config = dict(
    num_hidden_layers=12,
    hidden_size=448,
    num_attention_heads=7,
    num_key_value_heads=1,
    head_dim=64,
    intermediate_size=1216,
    vocab_size=2048,
    hidden_act='swiglu',
    norm='rmsnorm',
    norm_place='pre',
    norm_eps=1e-06,
    positions='rope',
    rope_theta=10000.0,
    rope_fraction=1.0,
    qk_norm=False,
    attn_scale=0.125,
    bias='none',
    tie_word_embeddings=False,
    parallel_block=False,
    init='normal',
    init_std_qkv=0.0142,
    init_std_o=0.0,
    init_std_up=0.0142,
    init_std_down=0.0,
    optimizer='muon_variant',
    learning_rate=0.00701,
    beta1=0.9,
    weight_decay=0.025,
    lr_head=0.00618,
    max_grad_norm=1.0,
    warmup_steps=200,
    schedule='wsd',
    decay_fraction=0.803,
    decay_shape='linear',
    final_lr_fraction=0.1,
    batch_tokens=[65536, 131072],
    max_seq_len=1024,
    doc_mask=True,
    train_tokens=602200000,
    max_steps=6525,
    dataset='wikipedia_en',
)
MLP neurons of a small language model. Each row is named by its layer, matrix (gate and up: input weights) and neuron, and shows model dimensions 96-351. Each number is 500 + 25 x the weight over its row's rms, rounded and kept within 0 to 999. Numbers have three digits each. A neuron's up and down rows have the sign that makes its largest values positive.
After each neuron's rows, "fires after" lists the tokens most often just before its 100 highest values on Wikipedia text that the model never trained on.

L5.gate191:516507523523536480478459522462472489484516485517502449536510486479538508491459493498479471471488502449538533461462520478459504533499497487532520489462497476506498520503460517524478467494483441519557527530457554509498508518501513505517486523483510494462557483554510490543555496512515504516488479522503459490500497489488474504498538519488544504471511525514514455462493484543476487533468535472544511497519479466534491512501465532512499474474455494498467510513546485548490482469521507510504492482536524474513467490535488485524479521476511521463506508500511540494486524512525489527508554519464518482512538500476557510525499517486500490518493512443489497508490560476503490483507523531515509515502527454516543466509504488520449555466486531508481477498473494493490529515550476
L5.up191:498488488518540532499477491468485475494503531516492480497484502494501504497502511480556471465464474499527530473478499471484502498499473527518512461505508484500538510495505528505459509512462494517530465528475517517486491463480504509517505489487501503481518474536497479516568516519528554520501501486478487499494502519480484484478522506493503504490518476518513504518513483503478509514468526492522486504491477451526496480446460535510486508492477518538458494512487510525487453490490498464482522495560522526544489486510494514504477515519470470475508528505485528509510500478475473486486527543478499532483521527483535492518505475509449535517484547450495507515487544469481496512508524517494474474517521437469537455508501463561461528473481539526501459507531499472507530522531516
fires after: "\n", "=="

L3.gate571:497510519498525503541483498495511509466480534497492501454487526509492500493512464501479474543556511475498474514533464523492510493527493482490509499482514523480434548489476462524466477475522469429505548500517499495473492488509530444504483536487467517456499507487514491463480494508495493484547519510520493473499532468535491514514514520501504515506542453497504493504507544455483473482511485501470494502499455528482478492516462511511523507563501484504500490471515517478531536501507497516509520470524532490523532541495445542518480520501490532480526536485504475420508480485515492536509524483490502504421533516514533530509524537519488508467477541510491498499510496487544512469474537519500463456526497501511495482523534507505456496466506453461462485464459481536475491514507505
L3.up571:491484510481522508491520514466503497494486498493528486422502534506476495512491484466517498516527478525449485458519490522500493514523487505460508519526531517514491487502510511537453533577501495480494534545510498501512484504514522458502495573508484483488491472510513498542549459551488515522513485486511484510519543477552482491502508530488479486499520472486501500507518516527482469460478470542497419508510492501522507522498505461489536489521511499516492489491536511476526539507476528505527484473520507500499492498509505560547515493516503534510502475462503490443482481510507555484528464488506515460448493526528526526507495492470476525510500543493514495507490498445559514525493480477467505502494474499503521451510529490526440515493477493491514551542506448520477463514530476
fires after: "\n", " \"", " X", "/", " (", " co"

L3.gate916:492482498504494555513459521575463528475495492553536494464499532493488450505515502534499536457518506520511495528490477510479520499541534520470530487493522528481508511504524493511466525509458511521518480492500488457488486516450490533488509490443474488520479531495512457480509498462489512488498523507461502531470452535522518486499508496490483477530554518514446480484467482497511462453481471526520498519508527488465527482478481520510504514540482451455504481512521495484480484495496518528464481490438514511470559503492488537503540479549458511489529490505488470448493490494516502463480518509461512480502496485505495474503511501476512472502492516514468505549526522544476488496456456484478533499500483524485477515550483538484503460513473517531515462453486496465417536525519515
L3.up916:476463493519560473484502501482484529477528532568485509461482435499479494512483502515501461502514511458517460545519519480497490483474540486499487506452524488530510483460486515538551495483501524501476513553505500490446492510480496505527508540520521519505499525498475488493483476483492499511470470493510487489523493459471534460503476503497549468496514499482516532500465494500489503489522466540470486485497506453514533466486498503480516515488474548531496482490511519489515454497461486517477474517492469535473537466510502469508539544517498514491479527502456490505483536509487484539520485538529454506457520485479523536540500506492512559531482526479521464477497515470448526467520508492466505515505525495530511497478470515498518511517514464493477493459473488493468496511527513
fires after: "\n", " Na"

L2.gate820:453513473479491542486479481443460508526499531512548511500474549525480484448448509475439489493525505503472515524500494481498488488507477524521481474508522485544495477476516520549504511509511504482512515531468509489494487495498523467509494463478487551440455530510506523502457519512491472515525478479461499504496475486482544445527499500465545516502485494526468523503510530462495512495510490527493467488485555466480499507505484556538454510573503520500490544495483526509513506528511485519517521492472485511494504508502485523512504571494580457465521452470516487463545505491511485525543504493526508510510505519462544467480518476509494536486488535530476507506502506499497487497497513506512488519474493501485514510498503491517516491491510532548542459514439539511533492505511503
L2.up820:453475435518493521518499464492481499549488497513531499462498518500453529484482521486437517467554497493437507520528481507512497491496479518495482469520459492540491498436501526532510518500479485521528502517497524536479505479501503517521512482494504482457461495502534549535513448557534528520490507484482499525497484509507493450531496525501499528491502469480494529489498502476502541499512509508484492470487535475471470509519502514529424488560542503556483542491494481493481471554501463520503500492475500500503488500498490478512500515496514471458504453482510477505499496501494489484545518480507458522495475478461544470451504462497505554450471515487506498471498503493493509495490497497529461478491499474481497473562480492485541471471490515550526496489509508528539457498532520
fires after: " ", "′", "°", " (", " 19", " |"

L3.gate811:481500500481498541526478532474475487492468503491482514523548484503521486578492499530487504483461491483437496484549468527472460499510523502539516540540443508492506533474512475522535503499520504532494505500505495466548505525504502511469524501483470463466522497501522516476487496504524456467542516542503505504493528493501493511471510473510522481512547507501522476503462489541493542489477436498520451471506500485487503481481536516477500488470475542483490490498506529506498509517509538469511486474491508523487478529493516485492544461481466525506504526491559487521463501507495484532504510521511523451535492501505529467498533510540516519531554503465500483472535523489524510538522509485510444520493512494495479424485550461486486449529493508471487489501477520524466527497547493
L3.up811:558470506505517499531513490500488509526540464453477509511479497505514485512458512494531512528447504484518517533496515499482463499470520534463473489503479485527553489504472502462538476469481502477496513540466536481513499483496455486468493515441501532511522512465474502463539517491474518534488481494504500463521537523503505511500449457536529580562469509467503520466523505527433489465491493496501494481486474507462470540482502516492504456523434508488493523477513536521511500498503454503516530525466509489447503508500526472490529482495499498529501539481485532461437481537479466521522475511520527495502525500504475498479499511459482516471491505484481504522510508474523487509509510507469471490538509502531531493488529469489499515527512486528514449465514522468492517469521507
fires after: " E", " A", " Su", " d", "26"

L6.gate77:494482522523532488504506495484551508510471488488480474490483470554497514519473507466465526515473502461514452521508480508485485502490502495477508506510489462528522501477477497531499526552494492496516477521497491507552482504543474471512528506484449504523512483487471463491499509492559506435515496465440484469464530507527483535484538545481505488466493503520515515522521517528519461463508477519493524500477473481511500464498531544490517533481506514499498524464499502477450493525494523480474459527486495484531484484493504494485478524477499547523500502483508497508517478470498504492489531551508452479506497506499484488488487480537504477498495506511449499453446526493456521463447530532528483467469502487500533454502500518488479494483508504495483560521503501529513491534498512
L6.up77:478523515492461506483483488558472516492509518486484476487471494480524490522511533547459493513519540484514475540498452531442512547529421473514521527455473484468492492442521480501456538495464458458487498509490516503503523491480500494449472486527529496523537493497490444481495537521509505503491493494483510484493507527484476524537472470524477523474468539490477486502528485509501501490520479472498497499488491458537485510473534460499498500463450503486437498509497496514454482458463494525498492506490525472524453493485510530481460497506518503481548475467449518516518526484531520517483503495514518501493525466538525450481461536489524481490528528476502515494466512494504495495498497510515476498501528483478534474507468504481515523553526527491481489515532462506489481473525489
fires after: " ", "-", "p", "ack", "T", "t"

L2.gate64:496505490496518599478473439498507467498492513496516519495503525457426507510496504489478534465495517472491503491474485499468522565487510540526547548550474511493475513492458542500506490502494510491525447457467511461478562492494493444558515508506466496492469496491459498477507483495463459498491506497462485508502515491496464494488538503464495463493489508491508518454488514501536551544504494500495485461493535495527460494483528496516480487538509484511476508531526526503471496510513512520507528518500488503468542527571453520484478529517502506542483469480520483496514501486517513528499520495496530477535520463505504464438481499488494514517499532473489467525512503503467463534490509487508498506494517468499464495455554496549500532529509490507536474500498532488504509485481521
L2.up64:476491483516492504524473451517510465522510479486508490530514540485448523497501500485511494463515533481497476468488437470464516520505482535481503528509546577498495521530477533492523477513525491513508477491536514491481593490471496467520511510505450488479515496529457524488483506479476454489497490492489516474522501466512451534507483489511517462501486484475517510494463502528530521506466517478458530500464545505528499496498503514505467478549527478529478474550478498511513499493460489531471528531479509494466495506516464511519493517550517485556471477529456503504517475486496524482510510522480518473539509475490537472511487511507507488529478521450498424496488523526479511504488511474503528501518511516511467495441555500525530545489463483493542500526528517495493517525503509
fires after: " |", " 19", " 18", " (18", " ", "–"

L3.gate456:560479518464542466478521480493473477510537514509461504456504506489440496549478493458488508528470535484538473514516518527488464511486484521511493517493489496529502506496500518537500530515438488498530462513514457478505535526493504500507493463529533485489490541509529537472521498534535462513513486494516489480447472508469489513504487536476488487521462474468534548454497526518513509503505515495500513468523488506545504492504473551480518490487509473527507514508538498454520507526496496512498524512498555500522538448463530507525459522551520460522494543480497523468486532478509501518465483527501510511483483497519483470542539547535526492550503462492563484501499473503479502487514513482516497501518482528505480493518490536471520511501508507500530459527489454517500523484516474
L3.up456:485512488482523537495492482487497493499511511505479503526490496499502506496461487501553456548547471506536487542523519463481506477526473446475515474559510524524503497486531495482519531517498459496437438479510487476505519518454503520501500525512509525465455549501478495502519505479516497507485518542496491520513485546527484552503495502521476566477470476486540475546492502524533523546511536478502544507488507520537528558523490547486557476500541504524518520513503504493549532478499514527504490554506520507482479488492449521472518541453496505527527467501480541508509483531515490515528493556452484464510491449487537502456480531557490476510480529510527489497549508507497460491513492506469507488465522505526498490475489536516471516521482501489499561480480506458495446495521521
fires after: " ", "Release", "-", "S", " video", "\n"

L2.gate856:462522479461497476491462480504500562485497491534468504549486530519499463537554514480475504501498485500520514503511515483506547534521485529502530506491456476531482521442522491519524509509488474450450524484500480481491504509500504511504500499472522460513500522526504500502517491494474500467543528543496551502469502507485517513527493446506514518495480505449488474502501490503524475480482534480506529531467530485445453478517480486499512479497468494492523525525502496512482509490512488504484524437465500533506493481482536502496502516481508502485513526487492433511552481472485503483470535481507546494459488491467488519521494562512482498507511511506491468507533479508494494466468493459462479474508476522499531494528516517504485509477525504496521504473501532465530508502515519
L2.up856:499508539510588452519482481519530487484517528495479512528493463495482499483486440553517507487486512489497506501534479485530523520508464488505481499480528519462486499530472516567513488500503508527490477494460480498484493486516501486583503479503535479508479486508476488506494469475517480497530555453489506498503511492502472497473489498476512522528478489532560513499515515486502508499486501497511521490505457502495512488473521492504499474512515495519509501515494508469478493492543546496508495498499511528510508531509501468490528512554485486513510499504497501507485501513462509506519468523466500489485532508562511522501540445522492550532513494453465518481543518465545514475494473539493438492467476498442445529461465531492521488479557526511518514498472513484499525462473527
fires after: "\n", " |", "W", "or"

L2.gate665:458474506497505489486501489502511528519471532478477492514465466505469501458552480515467541538470535504512515522468502528491477520512478516484453509502488503550443451495522512537466492488460503465509475539492452476533507514470523517478520483490507451494472494531478527513512482503536512493517482542461522491466480499471528522497507518510414436477471492476459512491521483507585483509478494519520517521493568495507511497490489509490481498507505452493526535471531529489508478540497490443496488473453503495475458496480486512467519509506493501511528490474547457493527472487460495503506532496511497485496471507467510518535441536479503496521475522565500485515483496535522527501479476509530503448474515521498535446495469520509514481506531484531484502528530472505490530548500494
L2.up665:497520513492460471508480496487496466501512498458530492544492518507493477503489468525521494577532511485501496497473471484465471494537470503527527543501507500544490478483541493524474530478518505440532478504539502512485493518492469515484467485486514467466441525532453470490490515462508489464471534527495511526500499541476521506511482481502476523456475469500480504482482516497506469546503523511503536501482530551465487502445472499501464492482453484477526502505483498508532494555496511506477462525484484474479483478503481490508545541483499500469518473522526458467539492477519483483483524496479491498499489472455519522490482508480485474569506479512535527488526499533526536553520475465464466488504497507485491481516503507523471498505518486527517488511529446487470541498517537
fires after: "\n", " ", "4"

L3.gate534:529494482490544497534474506441510545519506501470498515478498442477509505511530490507462552518467512504469514495546490470511539503497491557517493524542474501481513483468503485489469509471516485517524443507536507500497471474520508541496517493509529479447477456538484486582496501516485492507518491521470518498498506508521485526473510537477497497491494485511520479479513446515471493533493478543480494536515487517484520526479521490525491495526521504519537507501523490519500504531468540557514489506486538489517525532494502486527508487546505493518532517516475506499518523538474497497482487525510534507528486482528460528492521549490494536448448465533478504510492483470485487442509528490460515503553516502481542484460513501499559502505504469505509488465531522483517484487494498
L3.up534:483485475502497521487521498528509507492455480500477523458464494513484513500504506470497490491498473505504539490524514479511474491513458467518503501481448551483534503552447514452513503455509506460487484487508528544495515484503498533477490518494480508536501487528459530507523468526519494477510477484480503508521458519506461541475492490514485524545502489507492497503496467487502451498529520480503514488510510473543478492514529543493518477463520496569488466480545499439506512482518512481493478531493537512523467492442504487489518478504541531514480504521544539467415552535496487469524507478458473552521493519476516527478423526495513502456506495466516529524517498497490484495509478482471525515498450544492523483500510503570487484508474492528557476507506513505466489494478520
fires after: " M", "im", "M", " S", "th"

L2.gate313:459483510464478551479508525502517525470473506505484493502487483480486487451505466470504515505489521515526481496506512467502489523515484498510491480542566528499489515491495475568494515496428474480528502514491496489523508581493504481502480484467499495471499510474508487483514533517470469469451514489548506479496509520456497436487492506494479452532495496485528506483506521477556499485441469474537514536513484504518550506479448495518482451520439508520478518533458551493495522501512501482479518492530502495570494502493465503509484504526534487499496567530538485522462510441508511509511481508486465482529487512482460526470488551499521502527466536478476510420495499500505538484519475508489521473490548501498487496485472508461538509522461538495525492540506457497440544455475485
L2.up313:493490486506462523476519467501467498468491525501530503518488509518457498481508480459520498542479483511539492507485518493527503543478528510489495537492519484512488497481539557523465528506446486456547489571477498514487515512476477451549481457543472505472476518419473502483492505525452503549492500518505512456504489513486536493500477539506515494487460477516449497475509496519527490507515496479488492523539536518486498462519517502500505513486427504497490493494513516501521459539482509499493520541467537503557531524460474516504445485516503488487535519519579530522496532504503513521487500497479483492517467521529445521518500525494521522489504503478499435484480505502511508452559488506534464484473522533446477458494510482464477498499479483540503527516485487491452518476466503
fires after: " ", " d", "s", " D", "/"

L3.gate589:524508512507471485521492457482513493495517514530515463500478564514488539500511507520482483488511492425487552480499524520473481501471480501515481479478485525491541483492491492538490500463439470564480491499503512549470514539487542511511510465486530525491505510484485488551463525514537446491469502486482504533519503490519495476501458524467540511494508509471498463521458508488565534493499522538465512524507509484469449504440507569485511555505546449545505506513508477488527522522486508461489471520456486462494461524464500498540541505504506502488476507552498518460484503498512483513528522520520523535481483450498505544516514472509489482469490499489493487449504469484483517503459501462482508515543519489529525483537469583479491467487504502525493536481475487508512489499483481
L3.up589:500508477507506508502456497529465497532520504457522476494494534496480514514487499497491504529522554483476537497506498515512503516504504460502493547494512486528498521498497512481547514477511480521504493467436489527493501514537496491477480467530482493533523450475477509508467508496509518480472428518499565513551539501461487533503496508527505489510498490546559490532518482503491524547506492479470509490533539489495473543491497491507500459515518517525492524523506526465498509536477480504497459480505495517480517528547489467507483511512464519504499445471502519514501519475477506508530508526472550559435500514496478481533499545507463516493462472489499494504462527508497489494498537506500499489492468523490529531502553463533531467551494426466520513506499470496484574517507491
fires after: "n", " D", "D", " An", "d", " in"

L6.gate669:515470490510494494538522480499510485485502537538485513494512487485504563521493491531438493498495502484522518502521491476512514493470509516506490496443484464530550500523524450517509478504441497543511494517488474483458469500479528463522513541487508491501509470482469461480443460480508464518516473511494501459478478519484508434461487512480566502514453500475520465507467508511549481560530486492527522501503508450505517511478502511443493507506527521497511538512527519534529521541466514482466526491496589475534507459506507494502529497470486528482548501517482492544500502540498517489494490484491515474502502463465505502502493527492513513545498521503479475511491474486526477509499457503514471518545468531477489524464503488508442542488475509498497477516548502496511496475491520
L6.up669:457520477522546502541505502429497457505484504488491508529553506546489502478503510482475491548548513481448487514527505524464488482491501462470486509531518485508482467528471523499509481511477498511496509501477531477505520474504497523472460511532500484489476470454501512510466471506462479507491499499457501492502537524462489494474505508546460509517480509428486474499475492475528546522492525532521481488505477477519541483515559489452475513497458531474481516486490528510482469520527515469479542475502504462489449488454464494490479471524507543551518519508502467468486520492488531502488484528518504513497526510507501492484504488453474498476502474487510547523465512479443462466484496477513484488533535508499511508514529498490489513473456500465535509469464488486501528533558512
fires after: "\n", "le", " f", "s", " lo", "|"

L3.gate1044:524511518497543545538512523442502503452532517500490523531480494472500502473525499513495509516523512477494517483469454507477514493520528505584494493483507522473522511532473500514474501463452498513511514475510503484484557507447481494470524512498532498460522476490478466505513507523500506497493454502496513474460515437518483435497525495490497505550507463504522435534496494510503475507440506465498519505486493487483470491502507506500488543510467469528461477500510497543486497509475449509499533465511504475522479479475487516527448498514519461461480522526525503483510489512486551531471484552438521486493516519452544467536484517479522487546509493490466493503503511466490486506488493494509457473477523483486504499508498499487458490497506519503482501453497519514490462462533457
L3.up1044:511532473486504501520497511483471479493531544499484515507512490484501491497475496502508560500506482470518516464504463501528524511492527494593441459514523505454504529519451495508489501482422503504498517505488478507455522489487506502498536517508531466480512486475480506510517522499518480511469424491468510483496499445499482506494486488492477509547482460499497463531505488468480501521437514495528529497501491524481506484451505502511497504484477484528466469486481516534493515511473451504494544508534506498513483512509455470523474471488516472501463483495528492466482478481485531494530515498435539479471506495460513478526491505458473520521510544525478463497512463471528472541469524535533481497470535469474500519525492547484483465484520519539474491434495528498488457489541475
fires after: "\n", ".", "hi"

L2.gate388:504492532492499496508516481524473542451507523490493538488500497451475503521474478527459488557540525483477529495512464502522499446487528554527520493491455474517548461455515485459517501519535503506483524471521498499475502509479465531481502490509473495513510539495491496509480500498503505452528522481486474498498505472470465478520448490495509529521496481476521513501459485512496517496517504506514521513479497481506451523442542508481512486483496514478488484483500503534522508523528453515466551539535538520517513458477497475497465501543533529519472503538445499479498496506534503510499467521495505482509535492532473475506548474479489468482489462447521538528454488456502487538517499504499484493481489487495469489507452525480501509511529513499453519512508515493501483519491485
L2.up388:494483493541508509516526516541505495501526558502483440488475503498508503493470498493499490477490515417545489518513506528526511460474536421507497499525508524492468497556518494516489445522541503499502527528497515504465495512486486493463509515494512516493484458498524529455490499479472477502489491513477450512516513477527495507556496492527501531482498477485530503536482482517505530504530534464502496500522476520543482488540559485463499520505472477473514509498515536533510538490536511540512488500498487500520525494522500551502500497503512516474521427497513442506521487477544482501467474494484508465505494507516551521498488488486520523532517512513490510502484533482453463507465525495456515488524533494515504542475542473541487491479495572513504534520523453484513521486511498
fires after: "\n", "-", "|", " —"

L6.gate785:510500515485497519474508541543500494482464488501458458504463505430505464553495446517464518463494496520513499460527523511479519504485498532518479440493485484472545504492523473519492519506486525564488489515462516486497532532458512511466529490482455523480508485455497540516478470501536560468526498486509496523539492473470444492466527530509512510501507457496533546507499518545486487491517469504519462513491504488522478483473463526440473492506525438516490489434521516526469506528506470496463526499507493530504508498525525505539464489509474521496522519500527497496493489499485542478477523495521478458482487506508486484496554519477498471503511495498512508494545465526587539528527497539533528457496487505468525470500449493491475447485508513533510504511506480459479481513504442
L6.up785:510532544539504491496522480511499499472526543487475493489523484488523482484481523507501514504480467494482491516460499470489506459474510518457521493504509500508454482520500535489532526493533517498508507494445466509467461552503508481464494470517459469484487540503505490514507498512517481489527500480511506470531476484498519533524528503509539500530484486463543485485456469540537463527523488527448536539478529539533470467466511511507511465538482526515485541482478508522443509516489504492538483470526512533479487537527497488510477511470487462488505496554509521513466496536501526467573538520521519516503513494478546541501502494482500540523480492462528475503489485519528521527497472494510477500513465439504490491474472511533492507487496472500469482503519496502475520558463485
fires after: " ", "\n", " p", " sub", "s"

L2.gate744:501502501565460495498469494484494503504480526546501514475504512475476516498484451456518504470484536490482484518517494520493481532531500482492451508495557511578524543491523490547531492526522488480532503491519472455491506475527518431488487524510475543479498457514517511483528463471477506537510509494475469502497506463526510478517529532500509481490492481480488491529523528502506494522472482547488540515509494517566524502514516494484467475517488516532515497523451537461514482529471511470542510480488510474557559493534455478494523504500508532478520484513508455490495537510532510490513450540483481486478489553554464483497493487482517507477506505497510510477521543535494528465530491528537489486511498501484471522489544482489533553509532482476510522505493517512512517472446506
L2.up744:480526488545460496505498500500501472498499507549484497505534495487473495480533476461487478469484538486434482510541520531516472517496507511495480509513564490512517542505495460530508474486512508471518512474530488486512467444500521449493467493533502493504515463454494501498497432493491502520482527493528482521486529490530479512500518541482493518453492510511466473479527495493468508515478490556467539515495515525524525541531513465492485501524499500528511494521465517502509506508464506507539496473481528471559530487541495526523515471510475499493512479510490453549484529496488513501513489519487482520485474491547439497516481479489480481479498525524495490470507522524458472494588445492502452496516516499544523520516541474486529513508480459450498510579479508517458502475478496
fires after: "\n", " (", " D"

L3.gate985:519489512516480515495507477491549542514485495533511495510516563477515502485495472510534500502503469564529510526547462478521521516498488479505500475488482525473483479500491481490524487519454454474519496522536513528482475469491505535484499455546486495467479463514492505505501542510527525495474512506508443483505533526490444458496464517530506487488482521510462502483530491456487521516504484512489486542516509499489453491547529473456490488527526531533488521511509540486456532486539523503537462521542464498479495497518537510479505517497496529496509473525474460480525532504477522486486512503520499500475499496493495526458514490484481486512535438494521537540478527489558462500484512458512483513532468522491531510524513475500481490431562503481477486519470526510461499512498535
L3.up985:538506461508518465538502461506495482505467463500488506496506502518501484508532495514496487509485493506448437502494461490511478465520518497540491448477526484517495523419504444524519508458488470518498481486480505534515482480492505524514528510504503524475493507477480457479521496485463465528503473498519473482446496514513512501517457510496494482487514467439499489502469489474535509519483454550517497487501519476483487508513522473464506516522519490512521517489488476536513491526498520496479483519495452534470487535494526489517487516525493514483527493502478484522470510529485522499494452424553499473471491546471542509517509517499516493457507507502464506510526554515477513472517518457497513453505477487523489457532516520481443517487516525498530496473529446528480513485487463
fires after: "ri", "or", "il", "li", "ti"

L3.gate289:514487527505504490518511458494509516478523534519525482537480515491497530436520533534503500508514497502492504508494492499498544474527478468482501516513529488507485469474539483514520424472517502496489535471530489468481504476497506544497476527488512517476499535525486498489518524494517489525522514505493488484481477482499496501493514535524504479498478506499481515558513470533549495504530501495448506543512509517457553470513491453489508502561490491445510518448476477476507480513533526498525484510522544548524503537515497479498523503460468513482502500522521467538524526505533506472498477512513491502501504529492497516495474447507505498476569471520469531465523501553507511497513519505485512450520512499507510526483516526513523487535490506476475506529485511503480519489510505
L3.up289:483479508544481526515530517512484511482487488528512458527545498490473514494512493527506500499500461553502475515468491457500450490500568548497449501486514500507488477545492523471487468477507510468483549498486481492515475521485463455539482504504491486514509491467523559503489482454497520493536521514519500534531516513469509498498478514469454489489475551517513556516481465511469444519457523507504514534486497466496491502454508488520505534472532504512492522539515463513486515526476468480496491523424505533504516490525509486500482512525478538493500474529488514467535545516472474501516490485489522495504475491483504465466479522484467444495520530476488501526503529493492475493514479500488475502467487495511457492477480491508525477506482473511490480541507506469483556503452536
fires after: "\n", " re", "-", "s"

L5.gate1142:495508506559524514476489515473468479473550476520487489535517482484511496478506478481499452481473476491533511487500519470460510503539501507544524471513471485542501521499477531529455496512492497488522530519481538502482480507508477522514493497476510505460522464511508476528554549502509519502475472499465495491524501509478471455500505527524544516489507486526503490507487460538509515529502524480511502466531478464514533470481505513546488526448477508508496510487509500539513464486485511464468504490515526478531491539516489505557517515490512516442503541506480545494482518471505459481495512533482558534512505506492521501536494516477514517527494511514480518549495573490478485504454501497509506472528519473504519444487513470488488535476474518517472485516509516485499481506515467
L5.up1142:510509498543533504481465500481499490482528521522519516530480483478492499495473484513504461461472500488526523471486488455495522517516493509550518471501499481514460525497465517537438491484450489505538526540467530510486488488506478521524487495513477502479522477530500468523535517493560522529500488492461488483493503459504488478510535509499559492461511463495486495506484468552503510525495528466532520486554490478507507515470479576515496506485457514483482526499500524530492457512504493483471555490489528495521462504538492501519495522514532509472490501512480544492517511486515472506501537522465524508489523525481515505534483525483452530523465512488479511497494539464512505490487489495521484480496518466487548463517508456519470534503498501494480455496528515482500499508548482
fires after: "\n"

L5.gate997:508500517494519491506492469497467476475513496491528510511497505478521510510536478509494521487497536538526515497481464544461526472426493539486479475524484507540505508472551488514505523507477504476512484498511449509527498510507482475492504493469530483477530491515528429478502513484524508464491512478468508532446492512470535479534487514482479486534515510487521477415480528485499492526492487497521485498483506484494480475482481510416480488471506516520523474486439485497508493541495510500506484529523482484555513486480502553506518474518479449507524483496537496473544531500462520458514477488532503494519534490518472481494482502473493477520520538553482509491495450525541486496518533510498474493519509472461517464496524525551519522478471514502498530518497484487487509531494458
L5.up997:458510503499509490483511505513533502495483497522480513485468484469496486502508519505491507496526505507483493507522499493509487519497492477506440530495519481530499508469509544514497528535502487483511554504512498533517450498513534466484472522531537507476505521522496522497511550506502513510532529467539521477484502520444441554494454493532567503466500493500493486485486471524520471480499437492469516524522465506492489513490514522530473491460463465528501528489508465513512551496486476525490471457493517504482508435459494490486492499495464464498499536503471527510483477473479521457516489491462512490523486474499481511497556526506508532524496489497503439487487514485482519458524504514503488501463518515494515447500508465540491542483484436463485509477513463453465542451546498
fires after: "re", " Na", "i", "an", ")"

L3.gate499:514508512479568519498520528493520482483512497518486556486497515531467498498516547453474482461510535468497498481537496500464501504491454510489509493508459474488462505528530487512456485497418494538479518464548480513481495525512530517487489513504482500494530521508490521527500483540500482481510572504497512493495522493502530508478495501503489465453488491510518514498464471511511509505532533514522515514505524501484475485517552499522560486499521488511506491481513508440489498555434475515445532475463456505472531541496496489548527519503517532487478520469500533460530533467508488487508507530509481508508501475541500539569492498510486546526495523478576519493479500535509442460520526528505473509516492506505471495534466464511447483485503541530437540520462478544514466519485539
L3.up499:517459529520541475513535513478478484461471469504473533496520456501509494514489479523462491503525472546490473488441492489501474498496486520529486484510499475537492491495517474501501481507411472504503483467488508547517494471517506524498476525520469537530506486519536498512487490543535513478489488534483515510515530508503527537472480495526489498516524478460524432516497471478532533487490471492468497494463495483526482495539466491469521497547496534497487475499453492466512477542472513536471460541466508551516516513469479511494477517520512479493490448490524512481514520477484514519526452475485540512504479522508513519454496507450510533469483513461537481462470488520522482530507528511510513526493514471535486477509523537480535465505536502532463511477543472538511502474487493
fires after: "D", " D", " (", "ra", " O", " |"

L2.gate821:554502473498494542445524527486508452532512500482509516531527482487499545488489489498500476455486455464507526467515476465428504525503483499556517509502526503481488484499440507488469514443499479511489461540508514476526542513504468520465456527500501497515530497535514496484553481498479528471518493499496534515508518527527485464497492509521524479565541476499469490497514491527500485470476499454525510480487530504454489489471493496497490493548501524524507501474441460495513505535513493524477528506498539488531477537509522493498465505496505509485532474496498495439461447478542498493494520511524496481514447477536529509469524516477513523496477520536500463476499494475503493516458558512492470496497501532493496504526446456524471530539491499493437510490480495488539413492488473
L2.up821:577504493470500511457518522498506443536488504494517508499528494504500526467492514502490478485496496472503505441509485469428494498510485502579502528492556514451484504500463510483482533454443495491494463485528529497515537509505481523487492541509469487448499530495520498490522473490472496489498477523488524483512528521552477462499519465543493471549566493504471491443506524490517474463478500448531522490487520506479475489484501508504464503567469520508503489513439462529507517509526514508472557492525502482512476504493527523512500530456504485501483476503511513441467501493559497487510499489496514475496469463549509493464513536472504530474469490513499476461491531468472484506457527517517479555503477481475496491507474498542480532509501494502466526455486487510522444487502488
fires after: "\n"

L3.gate861:531503512485498495513497520471511470506490464502484491523519483457506514513497503498488493483469509492483533488492475533493510509496518451499492500461527482465506492496483503430496553494525514514494498518464525495563502489492430535459492502507488468538483467496477500498506477517501517523498521494504483537526519487491542523471526473470522472477499498565492511495492508519487457460516526536492478478524474488505506493520489498470507487480472506525513496491435557523522500524544476487483498466499491476475507491512510504551480513507463496494563531473515516470478470484487486526505540512497501510522496507489503522496483483503527483513510512546548506499473509493504498523475531475486505499485495487527475509511500510507479459500532511492544521510488510527499547501548494
L3.up861:542496519489503525588482555462506471498475510470480513518498476493527484524500535512529467508465515482515533471517497470468485465469488493520504502481543495474509480537507485439531545510498463484491484534525520508525496511496473536491463527515488526540531510499490513469515479482489504544487507475525467515505514487527539526498511509486502467524538499567492489491469523525521479439530505532499480493514481465488515535480513542501495495477444507466502490463491481547499522508489453444488499515479500482499502521479538506529465498498481496492548543519506497499436520508511540513543541550517507494474491486485540497479459482520494489491507503531547542528441501506434540485478484470493499510503471469547475518485488470480484468481539532508487493518499498512490548495538480
fires after: " E", " Su", " T", " Li"